Weights of a small GPT-style language model, trained from scratch on English Wikipedia: width 384, MLP 1024 SwiGLU.
MLP neurons of a small language model. Each row is named by its layer, matrix (down: output weights) and neuron, and shows model dimensions 0-127. Each number is 128 + 32 x the weight over its row's rms, rounded and kept within 0 to 255. Numbers have three digits each. A neuron's up and down rows have the sign that makes its largest values positive.
A block is one neuron, or neurons of one layer that tend to fire together. Before each block is what it responds to, as a language model described it from the Wikipedia text at the highest values.

Main verb after subject. The main verb right after a sentence's subject, often a third-person present-tense ending or auxiliary, e.g. arr-ives, has, moved to.
L2.down165:095120090100150109133144110151145107138142137103141123159096080148152178146129232149098148130104111101084126118102128122162147114118119125183109109058173117103078168132137135140179111127125117161161116086118129104127178103131096185133094093068186097138133076135115109111106111151079152086113162160114089139131075110095093132174114101072127143154138116158106134103110125143101127091154

"of" in ruler titles. Mainly "of" after a noble title or polity, as in Duchy of Parma, Emperor of Russia, Amyntas III of Macedon; more weakly, main verbs after a subject (developed, described, attempt) and "such".
L2.down282:120146105105155126136120140123154095116144163076170126075143088184109111020111055122123085125098044127123177125173069097040123149099145226136125167130123157168132104186178166137088130168176134149137143119106136138113143197110108120096110117135147148073116095097150155136150152152101148124118137106139166150111177132098131108149149123131106104102086122194149104108187131159101150130120

Relational link before names. Linking words (of, was, by, to, colon) placed just before a proper name or titled entity is about to be given, e.g. member of, renamed, portrayed by.
L7.down153:130091131123150121111134135109074156157108152166086095137118158134107120062196137105113179180107163194166104105130086159097165128042163105162158116177114151080136099133083109124071098118089197065098157083118116067104113156104135054140119153150128135152124220121091132100149122054118100141162104104131199172133110088121093136055092101120140041161186153089066168182132168162066119138148
L7.down237:119145131115126145120102141146109181108140104138154112150134141108168111025113104099132125189050120125130116158123147146182113106072114137167128150086099114158125108177119140128175141105135174122174172149166161000138126072101137110106113109123120102126138135148159123093116145099094162078120118147175097123071135092133116160129126110108123109118112116139125128111023146149102136159157
L7.down378:134134127131131134154097142064149130113169110092158107067125172152140136086098148073120124134192157075101111190126110096140088102124181099131179199114122161116126110125177156164198114169131182154188165142108162000058149101160156120104078156177107142157126090103126102138134134122145146084113119066111101116116111157161109071131114117062123145139146107149141126123110122170130114128131
L7.down968:107163124088119098145099135133097139135104114176153110103145179153097134090167106108049093132079115177176104091062097143164146169155175105171127180134105109137135124105125118143160127089159132127154125123138154000185146111157106084156142122162121117100111115157081156154139171111104134139147148186124077170182142141106094131188142164164157154125090087105145133136103132126078125137092

Predicative role linkers. Function words that introduce a role or classification, mainly as and be after verbs like served, considered to, would, making him.
L2.down1002:144107131156086125140148158123062112088150080121112137135194211167132111042137125130114160143083147082106147164116141069115145087156075072133128143161221165111117140108128119149153154138138131145088143105105099091126122133124190059109073231112167097096092137160123101169107104134162144080155138206115129145103130156101103141129114119213146138105134132180107151118110148143151162142138

Post-noun "of" linking. The preposition "of" right after a person, title or noun that ties it to an organization, place or material, as in "Hrivko of Astana", "Marquess of Lansdowne", "constructed of".
L3.down14:081161192135138145110123177172155122129130159179106152131133151179109121122166156119117093148146076131109134120121081098164126176147079132160098134053126136128121144090176123148095118128181056161141178072163081107144139114136130172136099125070128110107110165103217048142131158101148116160153118134122142106099164135074168130101102138189145119094203140115132168134074134097109148122136
L3.down217:103092186116114099105119162151111116149139156178111131194068141147137067123124153144123150083113076129154140112148176147142140134138139180145125092110125193199164113091082134126030095160174124084123143147209151077149107112140137180117132146165090136146153113121132162186171065163128172173145149128089144109117155143129178172072116136105078101140144107127138177096118123119102164119158
L3.down285:159138081083129104115131165143123149143136103148138140107126104137078113148175130107137121097130096117083074060083159168098132162155119146163072144178086136146131184169073158064141152147135155127095175191100156063119092092103039160074165104146141086094174105097132135105134108152108129132094115108081157142154111084167126145164160100124165084128082135104168071064134176141109096103138
L3.down317:098148147047122139144098111110120118067132107222085147091156134133132168060157122088178159130082088145116122159117146149151167102051117124101174108080162091130111100179133155081077147181179088141142116140108157144145113205125134136094118137097131084111098135113122158203154109118125193082120154120131181141186105153143134054147175157075118048136115106116164131156116134119190123148134
L3.down382:122142059108092117195105120131172125129074077118133074134114146074112140121174100168183108143072094117080129138179092188090098126089120111135120098111102096145138114156149131156109131166088120148157131105099115069107164137120124109118118135138102112140113121156167109139075103073115177101149159109144098194142095168123145099067197129133157189156141155163155093116121059151121162119124
L3.down489:128174105144130082079136130176138120116076146126102087128154069107112142139124073163142104114107141151116190132099147178142108125127123061112158145116126165151098104160106157102127176128092148134132156104122090220112116069176170126151165130153098176138176134115145110124143169147142118137155146141135084159117129063164133106123137075147097143123124148123115106135088242164130150094087
L3.down551:102128136062135113128100120102151139120131093140130165173165179150163131087101129130130129121139093132121157151109171116159102130171120151155141127139089123077082102175179143102123120082154087192148138113100129082153124095120150117116112098069091115137119102095129149146162132106180075056151171135118142188116197074123091104093056096078119107124154057188158107128097199157149111172119
L3.down568:136126158177084113112196111190123147124108129089181091142202113119080152100141140105155104206161115147102125108106137142132102131184144158172066184076102104131098099141116115089124103115098098166145192166127161219195135107117119137191114164154089117107086148105137124136185186071156101130167062128128167129128092136163076147116140143136115079105110079098162112125094143151079132138066
L3.down571:098106145114115132127168169164118099128115112149136162146094115099126093018093121158198123100085163113093146164125100132130178134146173138143165095034116106157077172112119175179114130156119155135138133102147103000145138094079114107128088131125154069113111165120110099121174132192184137102132048085131157067136171160072110137186169081150121134156118204096117112131100172138133151154105
L3.down594:152150090111132134133103121110144123127128075160118144117151138161158089174141122112161139156165153116169146150184098128116072145112183111124122079125140095042113162125107090053118186163172080146219107166160122255180109158187146142132115060094095159127149077175113115173082133145118131179114153121096175144190124142121169118126121129184073126168123165103115158153164088116168145176178
L3.down671:146113157111087109187109069152185134123065092127115114164112148110126135056106067095143067088109107119105118130126159091086118151091122134150146109121091078198048153170111170122118165143164098087124109132096156042169106086159144097098112041161117074134134127116117155126149127133132165091102169119110098175089117101156081073145133127112118104129107125172179121112201112103173119131164
L3.down839:113116136110186125126163101152125110169137159144147185136143106077101088171191167105208101173186085076136181150112117129092054163111093139110075152106116147174124102109153146151114110098078093153127107173170111153147157110083115144149077122138127083175104138163160134097071095104171123062070139081160079173132139099173125111135114168139112134107134148167156095129154118057128126122190
L3.down878:147147106123071102100150087109135049121167113140118126178037137069178104146123125130132100122140101116062122185069177110100139140189100193108108132111110128126159160138174101154159101119092103119137153139068124185206210114150153049102143098068153139103102080152132125121154029143107102147093183139108113120063138159135086154144175086102110086155131127157162104084156123128135113181147
L3.down881:122140140116118087139104140147127069164138096061136133104133170152183201086100145118136198080089141106107148144122112098111108143136175113153125111138180121084149118128156094097112123152140187137180145132139169156171158169141141106139136127148049183116150155164112091117140139090129123141105201125058085118150108081181141145161130105132167130105073132132163089147118140157120135121173
L3.down976:141115096097120109088163119153141106096144153209107167106115133107125069090140158166125132135129111155090115057129120085131150206134124125100069188082140096089171091167124114153111145117103150114167142079079130114188126121148085094086092104157166196139078165097150114166117191086107186141146081101170135150092109114143133106121136119138066054077109166143085161165115146129141159145086
L3.down1000:159107080074118023122126088185138153142122121157133109116155059178149188104166229054156168107154189152154149065140061152149133124157163146131141085132107117151100166133171153089070124095137116092141165105126084124147103116154111059121115138141140148143135154113122124100083110117165166135155127078097184121128124187149068122195111130166154106111117062148068141111071067138117107127127

Pre-verb subject/infinitive slot. Token right before an upcoming verb: infinitive to after able, attempt, or sent to England, and character-name endings in plot summaries, such as Noddy, Harold, Wyatt.
L7.down268:095181108086146100100129048108140068175060157182116161120093149137162067133136218128077190127113063139043070104079197097154132139113078139169152129110094137150096101195145084109128149110098122165129201123107152062107140116108220203129119127127158121096167122080105140150128110137142089163172112122169110123090160174094101109067120125172131066137081125134116205128146139138113105109158
L7.down538:159131120123161151142094122119126091063169127145123176142164154155164140112126155139133107118141089143116058137147142089054120173162121134137102089160142105108195118103182096096171078054121123077133139128125168095152111180142140102120150124164166142102140101157131112156086161139164102170094114110080095128139120144104122132143132167083145144138053111143098128085158113073074089170112
L7.down598:172127148119110107076126105161116133172123159147144175136157103137131131080094140180094104148106161119165120069093164143104170105190105087121083166101128058171152123124116053156150116129175142120082164173139096141182095105111156136154123171133105116168103154145114168134160157110108098091155144143190124120143114103127072140134132119131180106092105138142132149151056168081079093193118
L7.down914:110086079100137102201074114156138111077148122145176065172122094146080125116116128110105208118117141106085104161093121114122161133159121132139103100139139119079128103137161118117218100067148108091125102079136106072120132095133087102124102134143142163201124139131134129119135154077106093156105080153094090132112154085142177157116110133110051183090036132132160107115167155135094105087118

Over/under/as/than quantity words. Words like over, under, as, than, about before a number (over 40 tons, more than 130), or as word prefixes (overcome, underlying); sometimes date or table tokens.
L2.down437:128146125158116124129068113130045136104197111101109138144116096143144155151115134116097154149097148073123103119191102191118134126162138137091136158076159160060143202107173115061127110150110138154098083098101120170167142082173126142120126096113198099164115031094114122135122143160095175124082123186099082092117125122099101115118129139073124093156056122139142118103122112095083148098121

Main clause verbs. Main verbs and verb endings in narrative prose, often of movement or location (migrated, moved, stayed, fled), plus the to/in right after them (taken to, being in).
L3.down92:121112166126160107183090106156092154103166153116152154092060164175105133139203128161146143080143142114114138147124168096145097155082144167132115089119128098106108106101136131118128135096025129108150140122110052124106122081118127180072100115180114138084056136128202135198112046140175137062114179061169128106103126119193098139131127157122096107193113150185058142163122152172170129204133
L3.down210:089127143112119120134119155104090163097138110099173149133085104152129113176166103111132065157132091113141103129115118069161079142143152099147109146133131107181097145107103133087137171069126128169104063173154188077110095178163106144155081148164109092095126140170079152146113148154171151105136105104113094115206119077145139156104135162156110136142107133128179119077117152130057117111105
L3.down292:120103139102130110169144150127198169128110155106070115118173114127120134101123138170130111125120128073182061114144126098128118197099166080066104167153135165101143132098176223177154136198118136134173062107091086077112110135084106141088103171136169127103105141130148098128112071125176187117155135163103131169093125125149173132124203118160100120143129126168136131122126159159151138139222
L3.down379:143113154170167099193146187087141173186115105205079123101129111137083135135106162114173154135165090118101144130108121110096136120092150158075114101137159087095103169055096157154124094079160107134137108079125183094101118129105068148163124134137090155085135066158126079143141201143154071163172111152125147068110126083144123101130113139116161185089154097155126132130132154119107052141152
L3.down407:101103133052139100122170129171119167076225232105111147091152080120138159105165200090135183139176154140148149157131124144127066181179149102177092108163125084102119091113113189100146151109066100126134102144099146136161153147183157155107111183147194130164119148169144090132043149095137166127121188136177197134121067147145087115138127127116110123105141126125108166150126171153116121089165
L3.down427:109148110120124116145111128091067088139147143049115097099175090210147099132156179160130081017140146152153078179132129129068134132133128129104104074127158091096152126125127131124122086069101072131099140124106167080126157120123170080181115121127114122133109098168085145174157142136087119117160164192135094122173097102178101062158137061082063108179159102132152097149131057145108147054126
L3.down476:121139103155094159124090124163157179042150161165171147137096127115108136176121174145141124148124152148151108112174173137141137161081116160167117122149147154131131122160121088147073211139159139147085078097170134204019130098191114111184101056105131125130113180117135102143082078135061136163129119079114092158174114140149194094104123140125127086113157089103147119079174149169090193183158
L3.down535:132106110174167153101116127100121216130176126135125083154152133136084122034138201149145141145098156129122209117164082092069128147056081144103138131134093167130095156123127097127147134131150160163113083112081072131165142106176153127121128136116124151112102078119132101102065156178100152108182150138156156109077101184126095127112132151172160063092168128114144157147136173152169112125086
L3.down577:186133144141124160129091147077114106171107184140165125060134193105119172123175121176190148114099126149155121132155148195103109068108131186085152125109167097094127157079143125129095139105118121118048097109135177052197152157120087141125179083144105132152127172099097129159115121146145144140083183141158166119163121162138138133114099069126084189073164127102146130109156095160127103120154
L3.down616:177096083112106168103144175130101122097192115093138054124116165118194079124113123132126159210115104173102106084112182143143138091118169102120166160079169099095104158100117109130133125101107176060139063164158088123121168172078177053066134165131078140142095122128116131167095154111173128168119135143205133101078126125193123146078160155129128129109088128212142100107116121168147086142139
L3.down697:108083116104173091126172147174154147112138178102113108148095127142109110088091108117150126135141083100127077125088155167123077141111201175118115129079139173180094159149121128137127097118151145120126162121155168111097159083070081135079138141112150156113128183133131119114062122091170099119180125142199188122092104130123139051152149140084103139106096102186101082142121124173046132089151
L3.down707:150153109116113099141138154106050075078112101136052083123191120088118132017105095061165181160103081164127127053099127117145082125091131110137117113116145124150131159164130117108153182113090123136093106089153113128130155069099101143119124150104114153189106174107102122111123143088150106098204124175133111106107153085099132109083113097129167092174085123115117132127142131120065156054110
L3.down779:137085080120096148144122131167132156147101130139147112143113100124145113048109133110147191126104145089126118116196108152123075163086114144166124140162096194162162154172143109123123165104138117163071119125110117027106083123067150153164121130140155092083149097173152126156185184140142171111163152155096089128122130135147136183095158160146141128148212116096134096135091115162152146151135
L3.down823:112139107077107111090162126107123131087126086114083150165131145138101113072155105126136138155132160147110076183112167145125136151178135148132044112165116128190093157169088112099188107075160169045111148077130095087164166180132122148134147164148115119140084165151054134124152134137168156118150138142161126144121175092106165113113116094115102091108100157157116107096062115161116180110128
L3.down907:143139163152154128180144179103124121126124148134142152155151165120102143015099133089156065087107169155065157071094128103132137100170091132111155193153137080179123148133126139137124127108154169159136146090100110127136118147103162159105106123093142130185110109136116101083194077114129145034123084152114140142138093107132157142153172151118096146043102152100077165120127196105156115103125
L3.down1002:123091136170125166056159133084119139158122120159106074108113131126123043075141166170092133084062136070102150135135148167076224149139153109143170122145066133123084139146144157146182158157159168099081046150122098122094082127115109096178156164126126101134108072135125080109154107158134132133118179119101081088101152190115121145113080200114099126135076142085116118144147127162154091126146

The word "as". The word "as" in mid-sentence, mostly in fixed phrases like as well (as), served as, as a result, and in cast lists like Michele Hicks as Gia; weaker on became, also, one of.
L3.down74:122122147133158119073124165142126132119101143114131138116097106140102115181152113149172132098038141099084126115115135131141157124087105100083120129091187173066093134077076148125112162144085139132163105116094083173134241109184126076109110153107134165116090101128119147113077152097117082142105113151105121170107074105131160129122109136085098107147162112114189160090061137076150161118155
L3.down234:181125122105106106106143150076079075072130160121136150173133116161114108101085163108124125134161173154170143155156132087124143156122170054122098117091137138193116101158144139129199159083112150096121130126113113130126146178133115164059107086134132111151122090134180091069105120102139138093098108160121103138166133183122154100198093120125120128150151083116154135154108144090069147163181
L3.down362:131129126169089171160136113113118114152125122195087139132155197127202155111129109128065180108074186077133190146134122182159106176129097112093144128094111135141195132140068151121100141168162113071120143177087101192144160129116103118132104147096184155150095063146175181109134157113134171151113088132142149134131149185081106125161121116129115072136100124081138134165141132135106154132100
L3.down437:146106121119103110067130148177087156147148121126198120134088128128080110138098169134121195164166112153134154150167144176118115172185128147160136092104123162164049159117102154128128121107084153157166102146190116153120116175126075147112114117131100094105142142160092143172145140131104110140123112127169121144098088143088128125138111106153128083189137126123137154152058139158095134124159
L3.down495:098157125108076140120172144131078128157101128188135107124139107043099116165085099099172115184072112139142114156154179091088103139143127166122153087157110145114100101095143104093154161172148149097136127163145109031104153135119079148116157108129103124167110111168105126141086175111182138156130129167075104122065133095085141195182090117137110131123089130165130102079112109160150142108165
L3.down559:143116154154121150144140123114159127119123107075109119168099124170127093139107171169101147104171205141171179055121141130173174193146095161126074110160126128117098104129146132134101097153117100110138145135131143114117156139153160130082174172127109163121115146137148061104125084154088097090135064122165093166164151173131094118098211094167111118168123178155142134102103118082173200122098
L3.down574:080080126131114092157137080114141148160107073178058096126101152113099180123096123170147148100150126141180092190168111090156083065114190167113076117090136127184071120082095088113152144109124166088148112145099177185118182168135111152170122112174123170147240160101121132145186155182106145169131124127103124127162123133114103188149094091122114127150119150137145116116148134204146129105086
L3.down592:121137130109142114157121178128162122134152124190129095134123186127105131054157164105189135147098191110067142108079079150116087155087130062129045136124175116121152111201151061156157111066209123132147104128133176068074117110100173124075110124119124159108113181107141131073135120041176175153142140177139140109104122183122133110153180122152107113049160145126167087149047145121107108150160
L3.down664:150149105091087108079183129108124112173155112165107148122157098133149114112141118163127091109079119154146111116140124112117191185062081140096091129178148095081071078140095153222125112093102113147096131130099124113175155089146175088159128108094145154193136138173135155166114123075096081095112154139146138171105075154133128107131123074191120113106160105161204165133066109143143144177123
L3.down668:099160144116130114097135174083121142174117182161110175160082131128148129106140153081072174170137120080111125108112160135104137091170103095108119089189120154130111197151175097121082174092146130144118093120087116158132181056077147115123187091096131117140127112132114135107117175126120106144115153102117082115157095179103133107145116177107127147159191124145082097112140122134169147072087
L3.down737:136150159120106156122181155120120172144158170160143147119153063132093110129102148102134088203135139127123120134136135116125083105100104160162131145129174144068095130130160141089153166135142117108091171154211089114089131104140119136086146062140102109110038131163118159115091153092128131164108101101135105059126130146144093125169170182197167140108084152146150111128101173126115060120084
L3.down800:153123122093084157087089089110076165124108135112115095125168135111119122222149163151108122173135154119144095091085106088137103137155119092121123132173111135132143117118177129143103123109096148070171153179138141175164154149084125100099108134174140139163129070157097107167109135123075108093071070138157127081165101149137140146110064150121050061157134161133132048157154115142138173117113
L3.down857:106188164170148115082097125125154114144156103113155126098140130086073139138106110150129131165205104183143144112117140147113155187139137142081148150085120140134079080150145123065162154125167121140119111134100078130155050093145095091149097129134094131096187117141073117092135109067123131105098165118136105170164160162118140150173171133111140141136142127124240147115135107129131112149125
L3.down933:148146098138129118119154111128095104189109074119181132106095109134100112125094111149121160129123147096048136089142101164106140084110095125124128150161134142130135147122154137168177153186133060158130141190162118168086123115119110096100094115184112093199161106067100134177090107136128097182114078153118080129146105072108148160099172119075106154114101163136039157091159127124146118102104
L3.down995:065159147132119139123114147134124191083135107106125092133113065146112072152134162172163102199131121111127146196090157082110069140114103144055108105122107128110116112079080116185146139117106192134098099075114131108149158072062123110107156108133126159133166091134069131134105095079133185158140096128217118116145121106119126111136132118151142103142107100117133124084092095108104170075200
L3.down1009:146131138122116136143124121143089091104099088136133149132179101105048111148130156197145119138128088162085140125113187177178119099113118127138104131111131130111111135119109071174103110192168146108095145139142137052099152106110125114078105080112104148114145152120120098130143119124163187083067142139137192164103061093063111159110100123115130169140105110100108081119124078146140058168133

Approximate quantity modifiers. Words that introduce an approximate amount before a number or duration, such as over, nearly, than in more than, least in at least; fires weakly and scattered on word-piece starts.
L7.down160:114090168099103101088172133089097116094184188103100074098094128090138084104139142115140120168121144119125154139063129113140107145101161133224150148129167086093139100134110111134177151107131096134111131134082157196109147150148146088118137117138147086087151126161139165124111139118106151130131094182105083141128070112153106145135179157166140157158083156178133073126199135150133118170129
L7.down161:139115138143143102163115127141156180200138132190122140127117150135144119104157111118149086119094118083094081171146111107160151119171096169159192103133152041138133105089143190130167140023106114096162127168123150019084128161091118137103125111092168160164128115093131150110118130158117143142105214111090130095122064140134151174123107151147093103078132111119120125140070075078145121135113
L7.down288:090158105084123189066091127141082115120172137118144125151119118121116118110142093102117099099136153127119103102167068154105141095087117157133138164118098069091127141157115092122153149104110145183121090155117140155147166146104189119171098116112082143143124163056121141140170148094116095145111130130129150068085118164132119083154121141132116123137109210154145115185163127064085150150130
L7.down592:113180109097154114120113115118158152104167142121202096135145159204145054146113102170163172168160093154139112167131094146111141118179123106149118129127083121104100174077125226095075074140122089140146122150108180132111147142109054152154108123139166160144170145100087107133154158081154102171132173118147116147091123217112101176113139106153118144117097190133116147094088163168136128120120

Opening quote marks. Opening quotation marks or brackets that begin a quoted phrase mid-sentence, often in critic or interview reports, e.g. called it ", was ", "[".
L7.down164:118125141132107135204125125197096118161155142103187123114161105057146077137093125105138054115102163127154103102108104125125139139139125102118128131085152198115166117100089173129140131134147130076173095163126075123156113089130047107143113095126200109073144162129162038080127134110166154127141118110157136130118170081122179148049134135162136198068134115103079129120146107140093141153126
L7.down684:124070111132138127143050113147143106127039093089118120090075146101135138040186104103088124158164101107126152130124089141120140171152163179116094121176105143102171088133111134162122084089131127124182107140140140152179094152085155110116100145104131183094153117108146144120110159099130172126070185151096157153097131148077094173102162160126080147128102098084121159079055115136085156115130
L7.down856:142099156098158141121126117137115151077156105118118145164130000127134165204189182134133104171192091137124140112161078111145143090168060198108123117127132109145129148103127117143131111161111122142149110188167177030166137116155104148176153058112080194115093104188111116181133117182135148099177176180130092127081140090134104138072079118089224131178101135119155117122170184071078127132122
L7.down976:124110181116102129118119144108190191130094121108121111120112000139167170206139173130138107115125141101146168133175108111126115131123102187076103062153178149137112209139162052154177129094110137140126133200159071054158072057123143139120145111168103080098002122092087109151121142129121127109179089124111127121074048123137099117130109136105133109145153147171149099108101096107083144084119